config.toml
n_layer = 12
d_model = 160
n_head = 5
n_kv_head = 1
head_dim = 32
d_mlp = 640
vocab_size = 2048
activation = "swiglu"
norm = "rmsnorm"
norm_place = "pre"
norm_eps = 1e-05
positions = "rope"
rope_base = 10000.0
rope_fraction = 1.0
qk_norm = false
attn_scale = 0.177
bias = "all"
tie_embeddings = true
parallel_block = false
init = "trunc"
init_std_qkv = 0.0693
init_std_o = 0.0142
init_std_up = 0.0693
init_std_down = 0.0142
init_out_by_depth = true
optimizer = "adam_variant"
lr = 0.00151
beta1 = 0.9
beta2 = 0.99
weight_decay = 0.13
lr_head = 0.0066
grad_clip = 1.0
warmup_steps = 361
schedule = "wsd"
decay_fraction = 0.753
decay_shape = "linear"
final_lr_fraction = 0.02
batch_tokens = 16384
seq_len = 512
doc_mask = true
train_tokens = 169900000
steps = 10370
dataset = "wikipedia_en"
MLP neurons of a small language model. Each row is named by its layer, matrix (gate and up: input weights) and neuron, and shows model dimensions 16-143. Each number is 128 + 24 x the weight over its row's rms, rounded and kept within 0 to 255. A neuron's up and down rows have the sign that makes its largest values positive.
After each neuron's rows, "fires after" lists the tokens most often just before its 100 highest values on Wikipedia text that the model never trained on. A number after a token or word is its count.

L8.gate527 [ 94 139 205  82 110 116 115 114 124 111 101 138 108  92  82 188 150 109 136 112 139 141 134 118  94 104 103 130 100  85 141 189 105  97 140 152 156 120 133 114 118 137 110  59 121 114  89 144 110 122 129 108 123 124 141 153 161 137 136 147 161 146 125 149 142 147 123  80 158 103 116 176 101 111  96 140 117 118 103 111  85 141 110 155  95 135 142  84 125 142 152 154 111 153 148 131 148 147 170 137 134 120 124 126 127 133 107 136 127 160 103 122 135 163 144 137  90 159 102 119 134 142 158 151 112 121 123 139]
L8.up527 [115  94 124 113 120 128 140 107 125  90 122  96 116 149 133 142 116 101  89 113 157  87 112 117 134 133 127 151 184 153 125  93 132 108 183 160 124 145 152 119 108 158 118 107 139 147 158 113 106 129 121 165 156 145 107 108  87 112 107 130 151 170 137 136 136 170 133 154 134 129 106 120  92 155  83 123 115 109 116 165 142 149 115  99  94 130 132 114 163 116 117 131 135  99  62 142 137 140 126 105 119 137 101 187 147 124  94 143 123 137 111 128 147 111 142 162 126 144 152 125 106 125 109 121 123 127 116 101]
fires after: "st" 20, "ch" 12, "er" 7, "n" 6, "ef" 5

L8.gate370 [101 149 105 131 135 100 124 173 153 105  88 124 152 114 131 130 138 116 132 121 129 121 132  75 178 141 136 173 125 139 118 145  99 114  97 108 114 136 154  78 127 126 146 134  83 118  95  94 119 153 124 119 141 132  96 166 115 135  87 137 151 129 119 135 142 120 125  63 132 155 131 135 113 141 118 112 140 107 111 114 140 116 126  88 119 148 158 126 140 115 112  88 131 100 137 163 178 162 138 111 132 132 134  98 104 174 134 111 109 161 106 128 104 144 175 141 175 118 136 136 142 121 117  91 112 104 125 112]
L8.up370 [130 145 154 118  96 106 105 148 139 100 151 164 141 118  99  90 146 152 158 121 124 105 121 118 156 117 145 164 141 111 165 107 174 138 167 141 117  93 171 123 129 168  82 145 113 148  83 153 166 113 130 149 152 119 142  99 158 175 167 136 143 135 176 129 104 139 120 105 156 114 152 160 131 109 150 167 119 116 164  99 157 136 165 120 113 126 101 134 134 128 111 142 123 143  90 153 130  80 121 107 165 113 165 114 123 123 130 153 146  94 128 145 126 158 111  96  91 135 122 140 117 138 146 151 152 133 144 132]
fires after: "s" 43, " S" 29, " un" 6, " p" 4

L6.gate241 [154 129 101 171 112 108 123 202 157 150  80 123 149 125 114 153 135 117 120 154 126 103 104 153 132 108 165 121 156 106 111 173  65 120 141  83 139 147 121 147  94 115 135 155 131  85 161 133  93 103 159 139 149 133 168 125 145 156 144 150 168 164 120 132 100 128 131  84 105  77 133 109 140 152 115 125 128 147 121 143 158 152 169 146 158 164 150 102 128 102 109 108 125 126 124 128 139 109 162 137 107 134 122 115 143 178 110  87 125 131  83 112 143 144 159 135 135  82 125 120 131 117 146  99  52 118 120 137]
L6.up241 [114 111  50 119 122 131  98 143 126  93  95 128 131 144 132 114 114 133 139 131 164 103 171 114 120 131 130 127 122 137 132 140 128 147 132 116 120 143  82 133 119  62 114 127  96 125 147 126 148 135 179 129 115 140 130 137 123 136 130 124 144 136  95 131  99  88 103 112 136 122  71 103 109 134 127 167  82 140 175 153 158 115 103 149 119 152  93 118 163 148  89 110 116 115 131 129 142 131 135 107 154 138 127 115 185 143 124 128  89  92 113 140 140 121  90 154  71 106 103 128 119  94 119 119 103 123 134 123]
fires after: " " 36, "r" 13, " in" 6, "ri" 6, "ru" 5, "am" 4

L5.gate325 [155 154 111 156  94  81 147 126 163 150 130 143 134 143 125 120 146 139 161  67 156 117  96 113 158 128 147 134 120  97 145 153 124 110 129 141 118  83 120 124 146 130  98 124  89 126 112 122 149 118 150 106 110 124 109 125 142 147 128 142 148 145 150 143 134  81 121 105  83  98 138 177 148 156 119 138  75  98  92 122 142 116 141  99 148 120 125 135 128 112 150 161 163 171 200 114 130 129 168 138  97 102 173 112 178 179 137 126  70 131 127 179  90 166 144 126 129  98 133 161 138 132  97 111 121 114  93 114]
L5.up325 [ 87 126 141 151 142 132 101 113 156  97 146 130 141 116 104 150 112 107 125 146 168 140 125 114 138 141 172 110 133 107  88 187 156 148 139 160 155 113 149 145 124 134 157 159 116  87 109  98 165 132 103 134 170 138 125 127 113 161 130 130 107 109 125 125  78 112  91 125 104  76 104 121 111 130 131 130 161 140 165 112 136 152 143 134 108 134 155  95 151 152 175 133 131 175 106 138 132 118 135 143 122 116  92  92 120 125 118 157 117 125 127 118 151 143 155  92 127 145 174  99 101 110  81 135 142 159 137 143]
fires after: "s" 25, " in" 19, " a" 11, " S" 7, " de" 6

L6.gate304 [142 110 136 110 105  86 170 121 165 150 131 133 153 135 112 120 112 143 152 162 151 186 166 160 150 118 110 134 132 117 148 138 109  95 131 108 165 156 150 181 151 131 136  82 104  98 156 152 141 115 117 131 156 130 161 104 132 155  99 102 127 132 135 100 115 100  81 152 124  90 136 148 123 141  86 163  87 138 133 128 158 119 132 134 124 107 133 157 140 139  50 185 154 141 144  97 101 145 138 112 133 153 142 172 135 144 159 115 123 133 135 127 100 140 117 140 136 111 123 140 148 156 113 152 135 135 142 142]
L6.up304 [133 126 149 164  91 140 127 135 106 108 133 120 149 156 170 143 156 108 159 128 136 159 184 152 113 137 115 127 148 116 110 135 153 119 156 133  96 144 139 158 133 114 173 122 106 158 151 120 120 142 121 128 173  81  97 119 157  82 160 149  99 165 135 145 120 105 167 100 113 132 145 138 164 137  93 136 125 159 151 119 148 123 118 138 112  89 137 151 119 167  87 101  97 103 142 151 108 138 133 124  66 131 143  93 114 141 151 180 106 154 117 145 139 123 155 154 153 133  97 127 116 143  86  78 148 145 125 117]
fires after: "ur" 31, "ban" 6, " U" 5, "or" 4, " Ba" 4

L6.gate288 [140 105 142  89 152  74 127 151 146 103 127 160 124 159  89 130 121 146 134 137 154 138 169 159 169 146 135 138 128 118 111 121 121 125 155 126 128 132 129 149 154 164 109 106 122 121  97  70  96 140 136 126 125 104  95 132 106 143 126 122 116 105 133 122 106 116 164 129  74  94 119 151 169 136 142 161 158  92 143 117 139 102 151 138 148  93 104 129 161 152 126  90 126 116 131 117 146 130 177 212 145  92 136 120 126 115 100 146  72 124 168 143  90 138 129 156 141 126 152 116 130 127 151  97 138 147 109 149]
L6.up288 [ 91 132 104 140 148 117 122 108 111 177 100 124 124 136 116 146  99 132 138 104 114 102 135 123  88 116 146 134  78 141 115 139 154 135 144 157 117  87 127 129  83 113 126 128 155 153 171 158 135 110 115 145  93 171 101  92  85 137 108 143 104 103 126 179 106 130 115 129 129 136 143  89 104 135 138 101 147 142 150 118 147 112 114 119 118 163 110 122  74 141 181 141 123 131 164 157 144 107 170 124 143 122 189 137 118 126 140 117 144 154 149 153 130  70 115 188 124 150 154 154 167 105 149 119 140 124 104 140]
fires after: " " 40, "-" 8, " p" 7, " Vi" 6, " in" 5

L5.gate244 [167  90 135 105 152 106 147 133 115 128 113 129 151 109 105 106 122 133  97  91 125 138 130 130 119  88 119 154 109 128 146 172 129 139 158 153 127  36 115 119 135  95 117  92 106 146 124 169 143 140 130 127 112  83  75  96 132 139  90 135 146 132 132 128 146 138 111 112 112 144 157 126  93 178 130 135 146 110 138 159 142 130 107  70 135  87 118 102 153 116 111 141 141 132 146 157  89 104 167 125 121 134 129 102 129 144 140 108 147 102 114 130  67 142 125  86 141 131 145 118 143 140 132 134 121 127 123 145]
L5.up244 [124 125 138 141 132  94 126 166 102 149  97 112 155 169 156 126 134 132 107 125 131 120 105 126 152 133 143 144 108 156 110 124 140 130 160 155 115 109 113 170  95 146 131 168 144 165 126 166 109 137 119 118 114  97  79 135 183 104 138 134 111 124 164 152 126 111 178 132 105 134 129 151  84 118 106 156 119 157 142 105 127 123  96 103 109 133 111 165 128 104 112 157 112 167  91 148 102 119 127 119 151 150  68 124 133 119 137 120 100 102 138 161 114 133  78 142  99 148  94 103 126 131 143 101 162  91 138 157]
fires after: " S" 16, "e" 12, "ci" 9, " re" 9, "s" 9, " de" 7

L3.gate521 [126 131 129 152 156 162 129 139 112 168 133 107 126 141 121  89 155 122 129 156 122  97 134 103 123 133 138 159  97 141  81 142  92 150 122 115 146 115 142 153 177 130 147  96 127 154  96 123 100 127 149 156  98 123  69 138  96 129 105 124 139 107 115 153 132  91 138  90 142 105 102 135 124 142 146 130 102  88 118  90 108 105 139 139 187 167 113  94 143 129  82 167  98 147  91 150 122 133 132 158  94 109 104 143 125  98 129 130  77 145 159 205  71 119 122 135 194 147 124 148  92 104 119  97 125 155 149 103]
L3.up521 [104  98 133 138 129 121 115 161 126 189  99 109 106 156 102 115 127 104 125 112 104  91 174 164 134 110 106 101 154 173  90 139 128 117 128 122 148 116 138 137 160  94 101 130 144 164 146 139 125 128 128 134 133 127 179 101 151 116 142 143 109 134 133 153 109 108 175 141 101 138  94  85 139  86 152  98 142 122 140 111 152 138 164 166 108 140 168 138 125 145 129 143 130 169 118 110 120 104 218 154 160 126 114 191  61 137 119 115 146 134 138  95 139 125 125 128 137 171 114 130 107 159 163 137 126 133 109 151]
fires after: " " 28, " F" 20, " Po" 6, " p" 5, " P" 5

L5.gate273 [129 129 166 142 162 102 145 146  71  99 120 125 120 129 119 159 102 128 146 121 179 109 149 113 135 101 111 117 101 111 124 146 123  84 165 137 120 118 108 170 154  95 163 124 155 151 144 132 161 131 114 100 164 111 134 119 166 120 144 121  88 135 137 130 110 108 144 142 118 124 103 130 118 171 117 205 120 166 109 150 125 122 145 137 117  73 137 115 141 139  86 130 150 154 181 133 132  99 130  92 171 164 133 119 138 139 134 134 110 135 143 154  77 118  96 167 141 163 111 129 133 113 127  74 153 140 172 150]
L5.up273 [134 177 128 148 160  91 128 129 153 190 122 129 128 130 115 146 166 120 182 175 124 134 132 170  84 158 140 135 166 126 132 128 132 112 179 115 179 117 100 145 136 144 181 157 165 150 156 129 138 140  97 116 133  89 165 110  84  99 157 135 163 145 151 141 112 163 139 140 147  95 107 154  90 111 134 139 118 116  84 148 138 134 136 139  98 137 136 101 123 127 102  94 135  88 127 122 124 159 118 125 124 143 155 154 115 104 115  99 151  97 114 131 121 157 122 113 125 131 100 166 116 194 153 116 165 141 131 177]
fires after: "," 65, " Or" 8, "ur" 8, " An" 6, " or" 4

L3.gate133 [158 113 114 138 101 137 135 106 137 163 136 104  98 107 153 121 123  90 152 136 135  96  96 121 164 127  86 160 124 122 107 112 125 140 174 145 192  79 140 156 133 156 113 140 113 108  76 140 101 153 123 109 134 124  95 145 122 131 138 130 142 122 111 123 163 148 121 120 113 115 172 177 123 138  90 116 110 167 123 200 142 122 122 121 153  84 133 114 114 127 100 118 129 141 150 160 108 179 157  85 105 148 143  88 135 161 129 108  75 142 138 120 124 139 125 108 132  99 106  97 114 119 136  98  96  95 109 130]
L3.up133 [122 112 111  98 102  98 139 135 115 150 122 142 133 155 117 106 137 147 137 129 122  92 125  91 136 130 139 125 105 129 161 145 122 117 105  89 122 108 127 132 125 132 120 157 116 135 115 100 115 150  76 111 113  90 105 137 158 113 149  69 108 153 160 129 127 146 159 124 115 148  86 100 179  92 113 129 143 117 101  66  91 119  88 133  92 166 109 126 121 129 114 159 152 179 105 172 143 121 122 135  95 183 115 131 164 108 158  98 149 145 140 134 122 176  88 161 140 174 115 117 164 148 101 147 141  97 186 131]
fires after: " re" 18, " de" 13, "-" 9, "{" 8, " Bu" 6

L3.gate361 [140 103 169 144 158 149 111 146 137 143 125 109 138 141 140 153 110 119 133  97 173 111 145 150 143 150  94 142 102 131  90 134 120 169 145 137  84 105 131 161 106 122 156  97 140 130 135 160 134 121 107 134 128 100 190 145 177 105 157 106 149 169 155 130 160 131 145 121 106  99 120 152  94 114 102 152  83 117 129 112 145 108 164 132  96 113 121 166 140  87  60 136  98 154 122 142 143 148 149 131  97 118 130 110 160 156 136 145 147  92 137 148 135 174  83 152 173 106 102 129 134 123 177 128 148 145 160 132]
L3.up361 [168 126 148 112 122 161 165 118  84 165 126  90 111 124 169 101 146 102 121 126  87 134  69 101 130  68 137 148 115 120 131 122 130 130 172 117 121 115 150 123 127 158 173 151 125 109  97  99  95 138  99 145 117 130 128 136  94 139 140 143 140 161 146 164  92 153 124 140 111 150  91 116 112 129 123 103  84  79 156 152  86 126 130 151  88 111 116 154 137 135 142 160 132  80 162 124  97 100 185 109 162 106 173 162 142 135  98 104 155  95 132 120 152 112 117 159 141 131  95 150 113  84 108 161 129 143 114 150]
fires after: "n" 16, " H" 12, "ur" 12, "iv" 10, "," 7, " Bro" 5

L3.gate533 [173 106 114 143 103 108 144 146  89 142 122 173 126 168 157 153 145 174 143 131 142 124 100  86 166 122 156 154  93 135 123 125 151 116 115  81  96 126 133 131 154 102  97 169  97 134 105 132 145 131 110 154 117 142 103 127 123 173  90 152 160 118 108 163 140  65 140 144 140  83 133 139 150 120  77 127  72 133  91 115 118 127 171 139 145 112 127 138 150 106  83 148 136 121 142 149 120 144 133 128 118 111 123 188 177 132 140 143 133 134 121 157 133 104 119 135 126 168 124 150 111 133 128 131  82 151 121 125]
L3.up533 [130 160 126 167 102 113 115 108 136 168 169 122 133 145 145 135 157  96 155 135 161 129 103 135 194  97 124 148 152 135 102  99 163 129 148 183 151  94 162 171 116 170 125  89  78 146 135 134 131 105 105 111 136 121 131 110 156 128 156 156 162 112 139 140 126 157 133 109 157 154 157 134 103  84 149 143 116 124 137 107 141 129 131 157  98 106 125 116 108  93 139 109  88 126 131 146 162 135 152  93  98  96  93 156 118 131  80 120 120 129 107 160 128 139 106 108 102 126 144 162  69 147 111 132 112 143 104 134]
fires after: " S" 23, " M" 9, "re" 9, "-" 9, " O" 6, "s" 4